Weights of a small transformer language model.
Size: 10 heads of 64 (2 for keys and values), vocabulary 50257, 107M parameters.
Architecture: rotary positions, biases.
Training: a variant of Muon for these matrices, 805M tokens.
MLP neurons of a small language model. Each row is named by its layer, matrix (gate and up: input weights) and neuron, and shows model dimensions 144-271. Each number is 200 + 30 x the weight over its row's rms, rounded and kept within 0 to 999. A neuron's up and down rows have the sign that makes its largest values positive.
After each neuron's rows, "fires after" lists the tokens most often just before its 100 highest values on Wikipedia text that the model never trained on; "fires on" lists the tokens most often at its 100 highest values on Wikipedia text that the model never trained on.

L5.gate934,184,224,205,224,217,140,168,239,182,214,209,206,204,220,214,180,220,231,199,208,224,212,168,162,213,179,230,169,216,214,225,241,230,144,239,222,261,184,143,212,197,235,162,249,174,180,184,199,210,205,149,252,153,190,187,208,191,233,187,180,240,186,219,183,266,232,234,262,198,215,219,216,228,202,192,188,133,176,184,216,234,197,244,182,237,224,182,190,265,268,191,209,134,193,207,198,236,173,205,258,237,219,206,153,188,168,212,198,245,205,214,159,205,125,172,205,170,250,207,220,228,171,221,255,212,256,163,238
L5.up934,175,190,197,183,240,210,143,208,245,176,176,181,220,294,192,190,218,215,146,173,182,213,155,157,171,194,197,197,246,170,146,184,148,158,214,206,244,268,219,214,184,211,211,194,180,138,152,221,250,205,193,232,235,162,166,181,132,154,236,203,218,205,209,189,211,195,223,193,205,179,143,232,199,209,181,198,207,228,216,203,225,194,249,195,180,216,224,221,193,180,171,244,218,198,187,174,207,258,209,202,225,166,177,199,208,230,176,126,156,209,129,207,205,254,153,198,188,196,199,212,195,239,189,182,148,224,183,185
fires after: " the", " |", ",", " The"
fires on: " United", " public", " Vice", " Great", " University"

L7.gate349,156,188,144,174,204,182,201,254,198,174,225,209,220,209,192,224,229,139,199,190,209,194,169,221,237,231,172,185,146,186,193,173,187,190,236,226,206,185,227,193,198,213,185,160,163,185,177,224,175,182,180,194,203,236,213,169,257,221,209,143,179,170,199,202,151,178,243,246,168,187,233,190,233,221,174,165,208,227,176,228,205,166,174,204,249,185,158,257,169,163,226,183,157,226,193,165,192,184,203,212,217,203,222,175,153,214,241,229,140,270,180,255,155,218,207,193,247,194,107,191,240,187,180,182,216,239,187,231
L7.up349,228,211,247,149,149,203,198,215,220,187,208,213,194,179,228,216,252,176,229,197,165,133,245,247,202,184,222,209,191,159,196,128,215,241,160,202,234,219,234,214,176,210,207,234,180,205,190,207,201,206,202,151,269,188,228,217,202,228,175,180,206,188,197,162,163,273,220,178,222,251,242,224,232,183,193,239,209,187,194,250,236,276,180,227,203,192,143,159,214,174,198,126,168,178,195,144,199,219,238,76,197,176,189,216,202,212,168,161,170,197,183,168,229,178,185,230,174,230,208,207,192,197,221,227,217,158,176,248
fires after: "\n", " M", ")", " |", "-"
fires on: "|", "-", "\n", " |", "–"

L5.gate788,194,174,234,235,195,168,213,207,197,251,203,192,207,230,229,235,221,193,220,203,184,189,191,262,229,151,198,175,193,176,163,230,194,185,212,237,214,271,258,198,159,146,226,242,224,215,219,165,200,227,160,206,203,147,222,235,221,223,193,199,182,176,177,266,231,213,180,228,207,220,181,235,227,222,226,190,183,211,196,225,218,265,206,234,202,224,209,163,165,215,201,212,168,169,166,179,186,218,172,179,197,260,201,186,154,201,218,197,208,213,203,164,110,202,196,202,223,232,201,149,235,163,182,261,232,222,258,192
L5.up788,120,255,162,227,165,208,177,127,236,128,169,176,210,183,184,177,237,235,166,202,165,136,163,161,234,152,192,183,161,192,184,220,192,231,186,228,194,295,231,174,177,195,196,242,207,188,184,194,202,169,171,193,187,216,156,207,223,171,197,248,213,211,143,211,207,171,205,218,210,191,225,229,181,201,184,184,211,203,210,266,211,182,195,231,203,199,223,140,173,209,198,194,252,208,237,184,161,202,130,185,184,190,223,193,214,211,197,187,227,217,193,182,149,168,135,207,236,188,202,218,223,207,232,228,221,240,132,214
fires after: " is", "==", " was"
fires on: " a", "),", " by", " an", "History", "Early"

L2.gate42,157,160,226,213,198,199,216,200,219,152,242,164,176,156,206,163,241,198,201,162,197,184,219,199,190,158,239,221,196,172,192,173,185,225,201,209,171,165,188,168,225,195,223,241,205,202,190,193,179,204,228,210,159,174,223,194,230,203,181,204,192,190,187,171,159,246,198,233,203,175,180,177,203,201,199,218,186,209,236,231,219,220,169,185,210,214,146,179,227,240,164,171,178,199,202,110,198,196,237,175,244,178,231,202,174,184,174,253,246,224,178,192,204,234,242,181,210,140,214,217,169,271,232,166,224,239,246,232
L2.up42,180,192,188,251,208,180,187,170,176,165,206,213,212,243,191,204,208,213,202,175,246,154,200,147,246,218,177,168,215,165,250,197,163,214,194,194,216,228,198,177,168,144,182,199,119,162,196,236,209,223,191,181,204,183,247,209,218,273,154,146,152,219,201,245,219,227,169,212,167,209,204,179,195,202,228,173,198,207,195,177,210,202,201,175,207,195,199,209,241,234,151,229,236,193,147,186,185,200,209,175,173,179,205,170,250,179,215,225,119,196,163,214,168,203,221,192,205,203,216,229,196,155,216,258,197,205,156,195
fires after: " the", " was", " is", " Is", " as"
fires on: " one", " first", " |", " only", "ot", " a"

L2.gate37,211,297,183,178,167,213,179,189,265,205,216,202,149,188,162,201,235,190,203,219,193,207,202,219,227,212,200,221,220,186,173,214,211,243,172,226,244,179,195,234,210,168,207,202,207,170,222,203,258,174,154,206,171,232,154,219,187,220,190,178,195,192,220,162,216,202,238,180,196,168,210,234,151,220,221,180,202,220,212,214,208,176,216,151,241,187,229,236,196,197,181,217,209,167,239,195,211,196,171,152,219,200,122,176,234,171,177,178,196,179,198,181,148,196,206,224,158,228,244,189,188,224,237,171,221,181,210,186
L2.up37,213,206,171,186,165,172,166,207,239,200,213,196,169,224,192,174,169,223,208,213,226,172,201,231,129,180,202,239,210,253,216,199,226,231,188,247,240,181,219,234,161,243,194,194,237,206,197,215,165,221,185,155,176,266,273,152,216,203,188,187,222,200,194,189,154,156,197,168,137,222,202,161,193,222,218,209,208,181,210,207,219,209,186,162,218,234,214,169,208,188,251,178,191,250,271,191,189,181,225,128,183,197,225,189,183,170,210,182,207,167,219,212,237,180,170,207,230,157,218,201,166,229,251,215,184,198,206,256
fires after: "\n", ".", " Pos", " Year", " Rank"
fires on: "|", " |"

L5.gate562,225,189,225,178,204,231,190,175,225,224,182,165,172,255,211,228,250,152,198,233,232,210,189,226,189,206,251,238,191,209,233,169,258,236,221,208,194,195,220,224,211,180,214,199,214,238,199,195,172,204,209,143,152,192,202,203,237,196,248,230,220,130,246,177,183,190,214,149,202,202,201,196,180,206,198,191,171,228,182,193,213,210,212,210,155,192,242,164,202,227,235,141,231,225,195,225,230,208,188,262,196,223,216,217,144,192,234,194,167,242,175,179,213,196,223,190,177,229,229,199,191,200,242,145,184,220,219,174
L5.up562,244,218,170,133,193,193,184,188,195,170,169,171,183,179,157,227,249,162,193,244,207,166,220,217,202,188,145,184,204,187,201,165,195,128,204,164,149,283,198,213,183,170,268,222,237,217,211,187,152,173,199,204,175,216,137,199,200,215,149,193,201,198,159,202,160,202,211,195,218,224,217,201,157,209,267,147,157,133,215,202,177,187,204,201,204,169,183,203,224,150,161,181,178,152,162,185,173,191,202,219,179,244,172,268,217,212,225,204,170,182,200,205,233,186,257,172,168,281,219,142,180,241,265,180,217,234,204,195
fires after: " |", "-", " ", " Chevrolet"
fires on: "\n", " |", " Website", " Synonyms"

L2.gate1391,203,160,189,262,231,169,150,256,187,181,202,170,266,174,177,205,241,211,244,187,184,240,198,206,195,154,192,207,236,193,205,158,220,177,203,156,170,169,212,229,243,198,241,156,206,201,198,187,165,170,181,206,186,189,234,217,230,167,152,232,146,201,183,216,241,210,185,173,183,167,148,260,258,212,191,199,199,235,227,223,188,199,212,215,159,175,233,172,209,211,220,199,204,179,231,217,188,244,171,191,219,196,206,154,210,185,124,195,201,199,240,157,181,246,176,218,214,219,193,193,205,263,254,168,213,212,231,188
L2.up1391,220,207,181,239,201,188,197,192,199,181,230,207,234,206,204,192,226,202,193,205,164,214,220,164,237,216,241,170,148,118,207,244,161,201,197,172,198,214,174,191,261,172,235,164,240,232,168,204,175,248,208,165,185,182,188,217,197,172,145,249,163,273,167,243,172,172,217,179,245,168,169,176,270,225,163,203,184,220,169,217,191,218,190,235,171,232,213,169,217,188,203,225,238,198,306,192,190,213,206,218,179,201,218,216,219,210,215,184,196,235,176,237,198,202,219,193,170,218,190,213,222,179,215,186,170,271,211,200
fires after: " is", ")", "\n", " was", ","
fires on: " is", " a", "\n", " was", " an"

L7.gate1656,211,248,185,197,189,159,121,197,226,192,164,229,191,165,180,247,230,269,190,188,203,198,170,204,189,226,244,234,156,186,183,234,243,159,182,222,193,177,229,189,251,249,224,229,250,202,275,189,201,174,223,188,250,265,167,163,195,155,229,188,185,204,169,226,136,239,182,176,228,179,193,176,218,169,211,221,205,209,195,221,250,195,235,188,180,235,185,192,177,169,243,220,196,161,148,222,263,198,209,223,211,224,212,191,245,189,162,173,150,176,193,214,264,192,178,178,154,182,151,174,157,184,183,159,186,281,191,208
L7.up1656,230,181,192,138,213,216,189,181,211,206,179,230,154,191,180,216,219,221,179,210,200,210,211,197,225,131,222,186,150,211,196,239,248,217,202,222,146,176,166,218,238,234,203,246,236,191,240,152,190,192,213,168,204,214,263,195,239,146,196,132,187,211,175,207,159,177,180,193,191,188,251,193,207,196,255,233,186,191,188,192,210,181,227,201,201,186,201,196,195,156,233,215,200,136,160,235,223,179,208,213,221,226,178,209,230,154,177,213,174,215,232,197,225,185,173,149,173,176,184,168,195,168,207,203,196,218,198,221
fires after: "\n", " Grigor", "-", "\n "
fires on: "-", "ovich", "|", " -", " ;"

L2.gate669,235,200,208,178,173,202,228,155,157,249,152,201,227,222,220,251,262,207,208,182,154,215,217,218,197,189,193,175,137,184,220,244,206,201,223,198,216,192,194,244,191,202,229,227,162,200,225,203,258,211,163,183,212,197,150,185,199,237,212,225,183,217,195,187,169,194,228,125,196,202,149,203,158,209,253,188,238,219,179,258,158,232,287,226,201,153,233,229,163,197,234,249,229,193,196,182,193,142,164,231,185,207,179,226,187,234,192,197,191,211,184,215,199,143,182,173,208,210,206,219,186,152,197,151,199,238,203,149
L2.up669,201,187,190,115,224,149,161,151,184,220,226,200,196,218,237,188,219,249,144,183,190,199,243,193,201,182,197,191,244,226,239,214,233,191,203,158,132,216,209,218,191,217,226,242,192,192,263,194,213,190,152,157,206,162,163,180,192,211,182,235,181,196,217,167,147,165,280,191,179,195,193,188,179,181,191,227,204,234,250,226,177,205,228,170,215,245,227,185,187,179,247,216,147,137,216,234,173,221,187,205,168,218,195,178,199,231,220,214,192,156,168,184,161,214,225,173,199,186,166,201,152,216,192,181,222,227,215,172
fires after: "\n", "-"
fires on: "\n", "==", " Website"

L2.gate1246,190,227,195,240,246,192,139,239,191,175,209,173,232,167,252,211,186,188,156,133,203,146,190,196,196,210,214,142,186,174,214,210,230,263,184,198,218,230,167,145,203,186,200,194,189,196,142,189,198,227,207,219,223,222,119,157,219,167,206,222,166,188,175,195,170,196,226,205,175,234,173,189,196,195,214,156,185,202,194,199,176,235,204,197,247,230,216,153,230,182,162,184,205,169,218,209,157,189,140,236,231,143,196,205,166,230,193,243,187,240,187,214,195,229,198,178,209,198,229,188,190,181,208,228,232,215,219,169
L2.up1246,269,179,187,202,195,203,210,204,198,219,221,181,173,247,215,227,224,246,193,199,114,222,203,207,256,212,204,263,202,190,232,193,159,191,202,223,176,182,188,220,147,199,159,239,192,188,188,238,171,177,196,225,182,175,222,221,183,203,226,221,212,215,179,232,200,202,192,224,225,190,230,232,200,119,213,216,230,133,236,191,193,178,172,199,226,180,185,205,190,199,230,229,155,140,219,192,192,234,234,232,147,201,108,170,185,191,156,183,151,198,195,142,204,177,212,170,230,191,197,217,157,213,120,155,244,219,173,217
fires after: "1", "2", "0", "3", "5", "4"
fires on: " |"

L2.gate1161,211,181,229,230,235,223,220,126,162,265,217,179,232,158,182,147,139,187,220,240,197,179,204,222,181,176,169,218,221,184,168,192,218,199,239,233,165,190,139,210,216,199,224,193,172,172,251,247,208,238,186,175,154,184,255,152,219,205,242,176,228,160,187,179,150,206,198,137,178,207,236,222,233,191,180,217,162,227,210,238,186,228,186,183,262,205,173,191,180,213,202,195,168,186,186,195,169,178,200,169,248,235,133,243,169,242,199,150,166,166,220,220,201,226,203,228,266,215,229,185,208,247,206,151,176,215,196,201
L2.up1161,235,207,163,211,161,221,172,201,180,261,223,207,165,220,153,206,234,194,163,222,204,208,209,206,171,204,198,209,196,216,209,224,167,166,245,223,171,202,210,242,182,210,128,174,155,218,200,269,203,208,169,162,161,175,201,160,146,173,175,248,219,230,254,181,235,271,166,239,255,217,152,227,214,129,216,224,181,229,211,217,160,172,218,178,208,198,249,153,253,198,192,181,189,220,218,234,293,243,250,171,152,205,208,226,206,221,233,206,204,206,221,214,219,190,188,196,187,203,178,154,180,166,218,193,206,234,243,190
fires after: " |", ";", " 1"
fires on: " 1", " 2", " 5", ";", " Thor", " 3"

L7.gate1198,206,225,192,168,194,254,238,192,201,207,178,186,194,246,204,163,214,157,198,141,181,223,145,208,168,212,174,210,209,255,209,177,251,228,143,203,194,213,222,220,228,186,163,199,188,211,143,188,234,149,211,194,185,199,182,143,194,210,202,206,173,233,179,172,230,222,193,233,270,218,258,212,128,205,194,174,185,238,181,203,253,220,185,170,156,163,189,234,218,229,178,174,184,188,227,165,203,221,221,211,158,214,218,172,178,181,138,224,214,202,213,211,211,201,209,177,207,221,204,174,197,220,212,225,237,184,139,200
L7.up1198,195,230,222,208,184,193,169,251,214,154,182,289,199,238,173,221,224,201,219,199,224,147,267,184,195,206,225,225,196,201,217,199,249,202,198,266,210,179,194,241,213,203,174,171,171,186,164,205,214,199,177,196,177,241,213,194,155,189,203,186,138,209,168,237,187,247,210,262,212,239,199,240,214,214,217,179,204,159,213,173,205,196,181,188,240,224,197,175,211,226,218,177,220,186,203,206,144,189,180,169,188,210,263,213,235,151,165,147,244,192,204,197,204,215,152,277,173,142,229,246,160,254,209,204,194,165,237,201
fires after: "\n", " 1", " 0", " 2", " average"
fires on: "|", " |"

L7.gate698,180,166,191,195,197,190,252,162,186,194,199,210,223,200,239,227,179,212,148,251,192,182,186,200,199,189,198,214,210,162,185,160,191,164,218,173,167,161,207,169,180,205,179,220,219,228,161,220,227,206,147,208,172,160,226,213,241,243,197,176,166,188,177,189,171,188,273,192,163,184,217,212,228,254,167,218,242,133,181,223,158,190,218,235,256,176,158,165,166,194,174,168,175,243,224,216,198,227,244,222,142,172,189,178,146,243,234,170,194,207,232,168,187,260,216,195,234,214,180,249,206,181,189,198,191,205,201,248
L7.up698,212,231,170,199,207,224,134,188,216,147,205,141,146,234,201,168,203,192,238,162,246,200,205,180,173,215,240,219,201,204,220,206,173,212,168,181,197,228,191,146,225,230,214,200,233,155,178,189,168,234,225,209,265,144,197,209,170,179,179,234,199,211,246,160,211,190,162,226,202,195,171,218,210,172,171,197,196,253,184,196,190,208,251,196,207,195,207,217,197,213,222,225,164,200,209,185,243,201,174,210,212,214,198,256,229,231,218,205,194,225,141,210,197,146,231,175,199,237,174,160,230,179,200,182,197,182,190,234
fires after: " |", "|"
fires on: " "

L2.gate1506,206,242,228,217,218,215,215,184,192,180,177,191,261,119,218,246,222,229,214,214,183,178,205,221,135,211,173,196,224,255,214,173,232,181,152,167,147,190,149,194,196,199,251,229,175,217,199,182,129,216,162,192,209,182,190,187,225,171,241,172,239,196,173,189,250,193,262,196,158,203,187,213,216,175,195,206,196,220,130,221,233,171,152,257,184,217,188,240,227,240,198,194,214,238,163,190,171,198,222,192,177,221,210,186,165,237,160,225,271,229,214,209,205,253,201,225,209,215,185,140,204,181,203,240,231,142,263,181
L2.up1506,192,164,215,196,175,194,222,224,202,186,158,191,174,220,181,218,249,170,217,173,197,218,208,193,253,218,248,210,235,235,236,194,159,244,180,272,175,225,200,208,218,188,219,149,198,215,175,160,215,224,231,130,216,148,201,130,233,255,203,191,206,163,178,168,183,223,143,238,190,155,251,227,201,193,210,178,203,218,231,161,175,208,200,261,193,220,186,275,205,228,177,189,206,193,208,218,158,251,247,185,191,189,135,188,133,196,184,206,210,243,209,227,177,221,206,204,217,264,229,145,189,201,197,235,186,202,196,176
fires after: ",", "),", " is"
fires on: " a", " an"

L2.gate570,239,207,198,164,137,193,186,229,164,205,222,195,141,192,168,172,165,228,198,165,197,237,226,201,212,198,208,221,165,252,215,226,175,199,125,196,176,205,149,182,235,179,221,213,222,214,209,225,159,165,252,230,213,132,235,180,207,235,158,227,248,202,236,233,187,183,226,207,216,220,167,228,188,255,242,134,207,195,260,168,220,209,193,191,251,188,166,232,243,236,192,209,223,115,237,137,185,235,208,200,277,203,197,143,165,174,200,222,255,180,186,265,168,226,243,171,217,288,191,236,227,182,194,156,207,225,226,173
L2.up570,194,224,194,136,204,195,163,241,203,165,171,174,186,215,178,204,156,203,228,257,170,230,208,187,187,208,170,177,198,193,228,180,147,138,150,247,167,220,165,168,206,182,217,147,276,185,162,214,203,180,252,234,188,239,239,240,161,223,201,215,221,236,224,198,207,181,164,204,219,154,213,194,162,233,205,150,210,200,221,135,155,199,211,161,182,176,196,208,202,160,148,174,290,200,170,122,169,219,276,214,186,237,152,163,180,228,182,221,216,230,148,227,179,205,173,172,167,230,156,237,217,150,207,211,205,229,205,250
fires after: " the", ",", " The", " |"
fires on: " United", " U", " expected", " final"

L2.gate1006,177,148,209,236,215,188,206,198,202,228,193,179,224,214,212,181,215,212,130,186,168,178,199,212,212,218,203,168,200,226,163,196,225,194,199,225,215,235,191,201,221,164,183,198,192,169,183,235,168,164,195,211,272,196,196,170,153,224,215,170,225,166,231,168,164,221,207,174,146,241,184,178,175,227,177,209,192,169,248,188,177,223,195,150,183,189,169,214,152,213,218,190,192,162,182,249,147,135,204,194,218,203,196,205,185,236,183,216,181,184,222,196,215,162,230,176,195,224,166,218,213,182,170,196,207,206,191,146
L2.up1006,212,199,228,193,167,238,214,192,175,209,242,167,185,157,175,213,237,163,222,221,204,237,193,194,252,173,190,149,193,175,234,190,203,252,216,175,206,168,212,220,169,172,178,169,217,211,161,183,220,139,180,217,193,150,264,219,189,180,209,194,148,167,237,148,192,201,191,241,229,214,203,240,224,175,215,180,231,248,143,173,226,237,206,181,240,181,214,186,178,168,176,171,224,222,173,155,218,234,216,243,163,183,215,227,167,188,202,238,205,222,225,239,201,140,218,205,178,165,193,245,212,167,187,186,186,223,120,224
fires after: "1", "2", "0", "3", "4", "5"
fires on: " |"

L7.gate472,217,197,183,219,176,199,196,151,194,230,213,239,168,190,228,194,234,155,244,224,196,220,201,199,212,194,217,237,234,219,190,217,216,185,217,171,214,169,175,197,211,171,164,199,190,194,208,162,148,176,134,181,187,204,220,169,147,145,148,147,203,246,166,195,172,226,151,190,212,203,224,146,218,202,225,246,170,188,181,164,157,189,178,208,227,194,210,188,195,188,165,208,143,197,191,185,195,192,167,185,167,140,244,208,217,216,202,220,292,168,219,206,235,183,174,199,223,216,233,207,168,272,186,192,220,163,198,184
L7.up472,187,192,204,266,246,204,184,188,170,203,249,209,190,221,190,200,206,150,150,162,166,206,192,166,223,235,179,209,179,215,157,243,209,165,215,220,191,201,190,231,213,193,135,231,211,221,179,220,196,175,202,207,198,182,192,213,156,223,219,227,219,209,128,224,217,193,255,186,188,196,178,171,194,156,204,206,202,188,226,181,192,223,255,230,194,202,198,207,195,218,166,266,229,252,196,213,213,143,179,177,206,141,220,220,139,202,154,158,269,195,213,248,216,223,239,220,157,151,173,228,243,198,258,211,219,231,263,194
fires after: " was", " is", " as", ","
fires on: " the"

L7.gate488,223,218,192,195,202,237,217,207,226,183,225,184,193,154,252,163,197,159,187,260,188,158,195,205,223,233,228,212,171,161,193,135,214,211,181,181,219,235,173,164,186,230,177,195,203,212,221,218,185,205,225,204,255,222,210,202,174,208,198,224,210,227,170,177,229,148,248,237,203,168,228,226,215,197,206,171,221,196,229,182,194,161,210,190,211,222,189,227,208,141,186,252,134,182,132,217,255,201,210,267,213,181,182,188,200,215,176,153,190,170,247,189,164,187,226,246,155,197,190,195,200,190,180,196,236,226,240,174
L7.up488,255,215,172,188,191,208,198,190,178,215,213,218,223,233,243,196,199,183,166,253,190,125,178,212,180,207,235,192,177,237,197,201,205,178,187,192,231,203,183,152,175,203,182,158,232,171,157,258,135,201,228,210,226,221,234,199,227,232,220,172,199,202,173,186,227,148,209,232,195,207,141,216,192,193,199,137,227,196,206,219,167,236,184,199,242,168,191,229,247,182,186,229,157,210,132,168,273,159,184,228,231,204,165,202,218,198,239,166,199,187,224,144,195,179,228,149,195,213,248,233,148,232,147,158,219,235,196,167
fires after: " 0", " 1", "0", " 2", "2", " 4"
fires on: " |"

L5.gate1204,263,165,254,195,182,152,228,260,232,268,221,190,154,191,207,194,185,199,232,212,183,173,195,254,225,169,192,197,247,159,151,113,186,194,117,193,182,173,194,175,152,236,209,194,220,216,230,212,205,240,230,178,183,219,243,193,203,256,234,192,160,212,156,195,168,178,202,217,143,185,202,244,227,229,203,215,219,163,188,161,196,170,174,176,215,209,158,238,192,183,171,212,215,199,185,171,193,191,167,244,265,148,203,175,157,210,176,143,244,209,172,243,194,273,166,266,206,193,232,245,189,168,218,239,226,217,234,231
L5.up1204,191,242,262,169,265,176,124,186,199,240,173,165,188,244,208,156,184,203,242,165,192,188,128,265,159,189,227,170,181,258,213,192,177,159,194,218,237,183,171,189,151,233,202,153,201,246,217,194,226,184,167,205,169,207,195,214,151,160,202,128,247,247,168,200,210,214,181,253,186,194,166,162,206,190,274,170,220,175,209,244,195,200,180,164,188,166,182,207,177,243,218,183,230,189,249,196,204,163,173,192,195,230,135,182,190,215,224,210,195,196,168,168,163,214,223,199,150,204,262,219,255,221,217,251,163,142,180,198
fires after: " |", " on", " 1"
fires on: "\n", " |", " the"

L2.gate120,183,194,241,221,191,225,228,189,219,233,239,197,226,205,238,234,231,165,243,174,158,206,219,206,207,161,208,228,205,243,205,212,218,174,164,172,163,221,201,201,212,268,185,222,165,180,187,198,168,195,202,233,190,137,224,172,158,159,235,144,134,216,186,131,242,239,166,221,238,195,201,226,195,229,202,159,210,193,174,187,196,228,153,225,187,146,177,165,227,270,180,190,192,226,188,220,190,196,211,178,221,172,231,191,204,146,161,277,230,184,252,197,206,216,187,186,254,207,190,215,265,220,208,196,228,213,209,193
L2.up120,169,148,188,153,193,169,201,150,214,236,197,172,206,208,175,210,174,237,178,177,202,227,234,176,214,242,214,209,193,244,176,209,203,209,194,210,180,249,216,187,205,198,231,178,194,154,221,163,177,238,176,166,158,137,235,217,170,179,190,265,220,238,163,197,226,174,169,239,216,226,221,269,211,241,177,151,149,179,241,231,219,219,218,156,238,193,203,170,233,203,178,217,151,224,202,149,177,172,166,198,163,203,208,174,191,218,190,192,179,192,171,216,223,178,191,211,185,206,205,208,235,189,234,235,218,228,192,157
fires after: ",", " was", " is", " are", " were"
fires on: " the"

L2.gate289,215,236,192,209,181,194,236,208,198,172,177,141,190,251,180,212,200,172,225,196,194,182,157,161,170,161,238,212,149,184,234,206,150,216,174,173,224,133,217,248,212,217,208,197,168,225,199,213,227,247,188,205,200,225,197,184,204,203,177,143,203,258,215,179,191,249,174,174,149,204,167,193,251,206,213,192,162,145,198,166,210,192,158,200,222,195,184,217,171,183,192,175,216,165,200,259,210,224,205,215,192,222,187,220,162,216,139,193,143,195,197,188,206,233,263,236,211,256,218,200,206,246,163,195,162,225,193,163
L2.up289,131,186,178,195,187,134,186,136,247,202,183,185,178,222,105,223,211,189,218,148,242,193,178,154,231,205,195,283,142,160,210,190,116,224,206,135,167,151,185,184,185,221,207,186,196,220,216,171,203,248,146,220,154,171,183,236,175,218,189,131,173,242,151,186,165,231,199,197,235,179,198,214,215,218,273,140,203,196,216,210,155,202,191,142,211,235,168,220,203,171,173,213,167,168,238,206,172,194,239,207,232,253,210,218,205,196,209,245,139,207,164,190,192,213,165,224,221,230,228,183,193,174,186,162,213,257,216,193
fires after: "\n"
fires on: "|", " |"

L7.gate1571,176,173,195,174,181,178,143,166,151,178,230,248,222,139,199,205,213,179,165,278,187,216,145,193,190,215,159,201,203,212,179,209,192,236,191,211,188,185,155,210,200,193,228,230,221,216,256,171,245,168,204,171,176,270,206,217,211,254,173,229,176,152,215,169,195,181,153,188,169,200,215,216,227,219,184,234,153,174,231,174,223,142,172,183,239,226,197,203,228,187,228,201,208,222,211,173,285,171,268,188,202,213,189,186,206,213,200,187,192,238,200,185,264,224,191,191,195,272,207,183,233,210,155,185,166,243,243,175
L7.up1571,188,186,165,156,187,215,138,143,187,200,217,254,192,214,198,209,211,206,226,176,226,212,227,188,147,176,206,179,223,197,219,216,176,251,200,170,162,174,167,191,222,181,188,214,221,226,207,207,191,205,221,202,179,240,190,166,220,163,169,213,188,263,193,171,221,212,219,192,196,192,248,189,195,146,205,174,215,197,175,253,215,194,255,223,193,196,275,222,203,151,197,193,173,242,210,251,184,190,179,256,217,174,187,249,249,212,213,207,120,234,195,184,178,115,159,214,205,231,167,185,181,188,174,174,190,195,273,196
fires after: " |", " the", "|", ","
fires on: " ", " construction", " creation"

L2.gate603,195,205,224,247,181,190,202,191,239,203,205,256,143,156,246,167,223,182,162,135,214,206,134,107,240,226,189,181,196,256,222,217,165,255,209,233,198,211,232,163,214,203,192,226,251,214,209,204,213,186,128,182,131,234,156,215,195,157,187,180,194,193,178,151,201,240,178,211,239,228,178,233,199,185,233,185,157,241,220,237,276,149,169,226,230,214,189,202,168,174,194,192,193,217,208,144,216,190,241,194,138,165,228,232,176,185,238,196,188,260,220,179,192,247,210,225,212,280,263,168,192,219,232,114,172,212,189,208
L2.up603,204,180,187,180,118,172,172,214,212,181,258,178,232,219,214,154,251,177,162,168,192,162,191,227,192,229,181,247,236,238,227,210,153,223,182,173,237,184,177,242,260,240,238,221,221,190,169,198,178,237,214,222,229,206,206,208,172,205,182,181,185,201,182,179,175,191,185,214,185,225,215,163,204,153,242,172,163,184,242,145,181,255,184,219,170,154,208,114,154,239,192,152,196,193,256,137,138,178,260,173,168,193,236,232,223,168,178,207,206,173,205,194,164,221,214,206,191,211,172,242,216,253,139,219,147,235,199,179
fires after: "\n", ".", " Pos", " Rank", " Party", " Team"
fires on: "|", " |"